{
  "n_layer": 8,
  "d_model": 384,
  "n_head": 12,
  "n_kv_head": 12,
  "head_dim": 32,
  "d_mlp": 1536,
  "vocab_size": 2048,
  "activation": "squared_relu",
  "norm": "rmsnorm",
  "norm_place": "pre",
  "norm_eps": 1e-05,
  "positions": "rope",
  "rope_base": 2530.0,
  "rope_fraction": 1.0,
  "qk_norm": true,
  "attn_scale": 0.385,
  "bias": "none",
  "tie_embeddings": false,
  "parallel_block": false,
  "extras": ["capped logits"],
  "init": "normal",
  "init_std_qkv": 0.0174,
  "init_std_o": 0.0,
  "init_std_up": 0.0174,
  "init_std_down": 0.0,
  "optimizer": "adamw",
  "lr": 0.00128,
  "lr_mult_up": 0.851,
  "beta1": 0.95,
  "beta2": 0.99,
  "lr_head": 0.00321,
  "warmup_steps": 289,
  "schedule": "wsd",
  "decay_fraction": 0.895,
  "decay_shape": "linear",
  "final_lr_fraction": 0.0,
  "batch_tokens": [16384, 32768, 65536],
  "seq_len": 256,
  "doc_mask": true,
  "train_tokens": 229300000,
  "steps": 6645,
  "dataset": "wikipedia_en"
}
MLP neurons of a small language model. Each row is named by its layer, matrix (up: input weights; down: output weights) and neuron, and shows model dimensions 0-95. Each number is 128 + 24 x the weight over its row's rms, rounded and kept within 0 to 255. Numbers have three digits each.
After each neuron's rows, "fires in" lists the words (lower case) most often at its 100 highest values on Wikipedia text that the model never trained on.

L5.up988:163141160110114130131115123187124121161141080117138109122141120135156095128143151098150106128098101097118088117136120118165086139143125138144103114091138149142164093151133144161143077115117128154132127127143118092162114178151115163169124148174140160084137172088086154121122130121142127138
L5.down988:086130145145133164081114102081135115128118130139129127121152154161114116137108114104159038134130118101165144095127139068127120117126123123106087107070149132088131124130186135069103135140139104093127119133130130106119117125115145090131110170118145105122142129146146139145118109139156175107
fires in: "with", "to", "against", "into", "available"

L5.up644:161133107075122172086143125113129120139120152160131158112146116117147148151088126102155150092155126131148124112139101141152112120123117096169125107110100126108173099112120168120161102106137105120133125147135107095148097122157130097131134143129142140102136130103126111134104126102143137128
L5.down644:161158098143118132099134116078168128110116136131136147117119185124154142106135166177118175173116113114153125112155140186159120118123117174135117111122114110127119115095112144125135095122117122126115089096088080139183155124101104134094119077112098138154121205116160166121128131114103121091
fires in: "in", "for", "with", "after"

L5.up82:145086135142119153116124113135126170080167159113150135133158121118172106123131125166169118157115055126111093116147138156126109133145116160199138113139119131161117130108127120165141129154106100149150128143164089106150147125089086122165117199120130143119118146100112176101157083058147136121
L5.down82:134137089072133166101111094150165122169106132122144140103133151122087123150138119136125094108136101154139121088124105126106142097194120155131134125163135109114087115128126135133124117096121151112130114112150098116120144086150118165090137142101132139095117135104153131090109152167164141135
fires in: "by", "with", "starring", "stars", "of"

L5.up1529:165141103125123148157116086107126137108104083112158172118122197102153127144113145108155127129129135144127096127114076131126111111098109124092097129134145126151177119196143144150147146123108085159155143120109125107111137128120106114108169156119138143134167144132118137189170131110158085179
L5.down1529:134136089122118113153117108161113150120120100171152141092132140134105116140140083079182134117087184106115114094149104123137170158080138096100150155103132132096111103145163133130109105103122113105133130137094130116124135125110141170110118111130136112165151113119143102138105095186103117107
fires in: "where", "what", "which", "how", "that"

L5.up846:162096119118124189133122158147147155123116122131157118128111122124129120101128152115106094116147090113105100107142120121104126091151135110175107141103107131174138058154132178164132135147120129131136097164114101115137166096143134133182126164132157170095157141115130150110142140128141079134
L5.down846:115151083109121123100127112118153115117080117132174116086116084135100125109123140146098119115185126087144084081150134127144118109214137099151121123170121106109153078088144165072142097128119110086135149123145143109159142105124138159121126118079113144119134131143118125149132122125161132150
fires in: "with", "without", "within"

L5.up81:161113116101156133128140084137184153149134128156108123146153137089161183133128144151169111120113108122103154100101114149136113168165112106169150169130133099112151153102130144135125125094123069125096131104139101107173136129092102136157126126123142168099137113103089129135117122145163146148
L5.down81:136124144156141137119129170141077174113156116095146118078081157137150131102118137089145115114114145142124083135142091090136145145141134157101125125058064127127139104159145130123101119096095147112145133128110104131137157149080151131121102146138148124114143119133114087120122110124115147107
fires in: "as"

L5.up340:162143138108140102113154107147138146154160155150107152129113146106168135129052127132170116147080119137110161116122107139112122117150107159162132116123131110099147184117169138124147066107104125165135138136086114130162112144093133124126125181124142170111131147116081146201145105125144104103
L5.down340:142105131138127113132095103160130119170093076119160080074105149133146154118152144131156094149113151138111097144145125110149152102132145116132076138145154129115114083168118105107132109094094143148142145109110070143136104124121132171118091082144127123149189141137168101143113072105105146124
fires in: "which", "that", "who", "and"

L5.up293:120113082132120123127126151087112156088149132136139099130094169108176159136067115117176054110129087095144123137110122136150108148173158144150118126146123138145120140127147147117113131154101132125096144144095117130108172117114134095124118141179130110123125178155127109163111135142154137120
L5.down293:140107146134089121092094152077115184145112128114111108136148131084147160122163185091109152157128150084160106137115133128145114117139162115116143114142128184136131145100142111105160144105132107140120123126111119129162126168097114118108138115107146108089093110123077120148136133099121128145
fires in: "high", "highway", "military", "highest", "higher", "limited"

L5.up1502:145142111080114107133120094132114141111135083099152147142136195131165134135127159163126124116117081138151131162115133147111129133100066153135107148081159140142134108157129133180150103098142145095116144133115104119082120133109097144175149156151100104144131169144125160169147132130126107129
L5.down1502:124101153110110154163092079078130136129125109081157122110158129119121151137152094130108122106108133185140169107115118111129147133107122148146159131164125134108140143117137081109140101086131127111124098137084178157157152158160150145138135135118115144116133102109080148178171097149127163115
fires in: "one", "that", "every", "it"

L5.up1227:149079142159190129130123141127163144092124098101146143132173153146179117123140119115105110094081122060094108158128135120119140169099128098177109161117133158159140137120142155142128134135127108104116132118137086119155116111085129106118161134113087134143165120117115143121126130168076081118
L5.down1227:109090060106109127132110120149119098104126093100131136111114168141173145120076119078137146122151126142119134164139054136136132107130145143112137183174108095132135089144138170137124131153138099124201121142110120137162101125108125112150125104130130112114096145088112149161075115128127125124
fires in: "for", "although", "in", "real"

L5.up558:141117128144127146190137172161122124141130079078141102102114124164140154138100181125114140145156076063141133156147135116142091073170167175177160146096108139115117127157137149115128097099131120110083116142126144149161124123150113124174113118112145121106145127118106108136114092119131081130
L5.down558:105164154078189088122113100087086152120169153098112162138146181093096164143120124153195139116134127187121098131101127122155167114063166118123126118151139115121163077147140116172109113164088121101154102148118125158147183126106167101136144159132097137120096108125114159117122165162146121159
fires in: "more", "less", "already", "queen", "quite", "very"

L5.up1397:129098141143153126151133114125137159101130129147106068132102113136134120122116139153152151073151130051136131129122145137125126103145142147111120132112123153154142148153152145189137141144140130129137125132131119127147156126143137123135137139132135151090140212141171146130139170146127104186
L5.down1397:109173142117183135150088113123131136172123118150130151100136127090137126137134126130162177134130113147169100100176127141142085096137149129098118123144128116134088095088126118147137162082155133156112139149138109125122099137162129165184113120144138126127117095122132113096161148114131175129
fires in: "near", "on", "along", "of", "alongside", "inside"

L5.up335:138085141099211120117102096102126112099143125152136140175125148126145141122106115148125149146119140122174167133115115142092136133140144139178146169125129117115114145109132135163154120101074116095112138141061103122126120114118143129109140118127114124128152115110098182152144120181106141133
L5.down335:147168125120133134160129084142097134125143155159149092124120142155122151134124161098135141159109145064118132140114121138105174151145155149089088113112164118142082104152128131106131129149149145141137141127170072184135122146181193101147110132123138069114132132139135164177141115121137135111
fires in: "he", "she", "resources"

L5.up975:140141126126143164142117108113132122119118128127133147172168131117146150101118098163172104087091138117141113150087136142147115162146108142132113142139142123143163141160112136172129147136122107129138128136126134124160114104094094158102166116117140159145124119140100133120104143108144133157
L5.down975:145161095115156150114098144154138170147091147166110143104104155158135112149113133162113085134157112137144130143151160135116123148148167129116125116097129088112097158127106161110111105116092138150173158063161111120099196109170111105133140155112101134127096131146103117137130122138148117075
fires in: "career", "work", "works", "him", "he", "working"

L5.up966:126109137138132169119136092117114158133161132119113139133182164085151141119148133125136121108141110140114169105138162125154135111108167145131141109134155102128112160112072134138137117102108098117103126149121130086117138131128100062127139134134163142117121171108104142118134114143100158120
L5.down966:098111102152106119118175109159123095111144150121132114116142117161159124097134149075157169142141173121122133136110101157132120134094167104134155124085088150105092112137098151111108159129176076148107094115097142130098110163115141130101132121104170145159144114121129176147092125095129130111
fires in: "as", "was", "became", "appointed"

L5.up1293:129085127115120112123166118151100136068164115133111163138082139125139164119138141131174097076081095096088084125131132129139124133087119147171113176114113145155135122155166120156105086131079094119117135148139122123159142139111082135100122156140085137117131147119142135166110102138114116139
L5.down1293:117126115111121087109165167122168100136147165120097138080139121138113149155144132184162088131096148091115152159141119070121144134124112183155133137125119109136085147158114122110116107095087121105108130123144148144115125127128137119110095094102145148114094120128157104108078120121109092105
fires in: "many", "several", "of", "other", "numerous", "most"

L5.up1390:209151108127148160125131120155098155155134118133127130112136119117116114165137114127123100149118095101098158120100146162119120116101141156130108156131145135162135112159124124155132114112124074104138101105157098126155157135142108093139099141110105186116133115103107141130111096132138130138
L5.down1390:126130063113125128135181095125107142086071175136128134077142128130092121118174146098097125090121103104132172114120150069131147157125136103112118121134131142136106146123122125166132090123112098100116114161127155152114143157104111169096149121115086133150117142112166102136146129148109135133
fires in: "as", "opinion"

L5.up1261:127124099116143109104124096122158149163158101123125121127141137135128127122143096120106074118112145120085119135089142139159109129129106139190100155137132112106156102122163161173109107140155096096113079097130119146123137107113100159140129125145130136134125147132132136160127136160110116142
L5.down1261:129182099137138149103116137116072124164113144145125153145167147154137128166131143116099132101132090135114120169139145173132137122131085125137118137130120102153118157121123169142120154175137080112103082088152111152166145123105095092149117129134099165122124112135118131108099160157136138118
fires in: "although", "more", "most", "already", "rather", "further"

L5.up177:155081118093134150120122145142104156114145086098129141117159140152119117129163126090093140096135159143127116157136160125134105140092110113107090179125128161159115090126178121151110134081171120094153090159166098075132128126154135111119177110147170134136187131126140135109133118118138154150
L5.down177:092151165105144121161133128110134133154074139126147100179104148133167127119075106129094176145083130124081118136116180145168114120145114193123103106143135113088120111121152155133123103143154117133091070108101138133122087126088151122113141151161123136134125147132146118125074088121140123138
fires in: "in", "from"

L5.up1030:087118140116128126127148132087170138144132159110133136141151137129127150141104150182104086133132129131101110160098109097117116180110078122158143117179102144141114145166144151122135123113128120117142110089089114131135122132139129097138102175154091125132123139148088159166110107145144138142
L5.down1030:113123138102140121146109106114126117112171119130119125118141139148107112156091098108115113099091138134113124137123163121155108124117108160075123147144128132143089115143142094172119113102162122132097103152123166095149124142092119107133105161145170130122152160134151141129114120172150095133
fires in: "that", "which", "who"

L5.up101:154112110141125124137138064135140141087132155156148115127119196118133141102150146127097079135132100108117129155139144131098119141120107156134084184103133114125123095159148139142112106100102069164111125152126080117145149139113118070137135132113074139100141131156148099139120099103112128196
L5.down101:148167124157131166099132144151115153136124134096117148138116104105097135134147117074145148138142123109146115140110105082148135108118107162159134099125092099111135140144176126151137127130128134117144149122147141152137135172117138148146138135062179150126119148093110131118105165119142123131
fires in: "as", "of"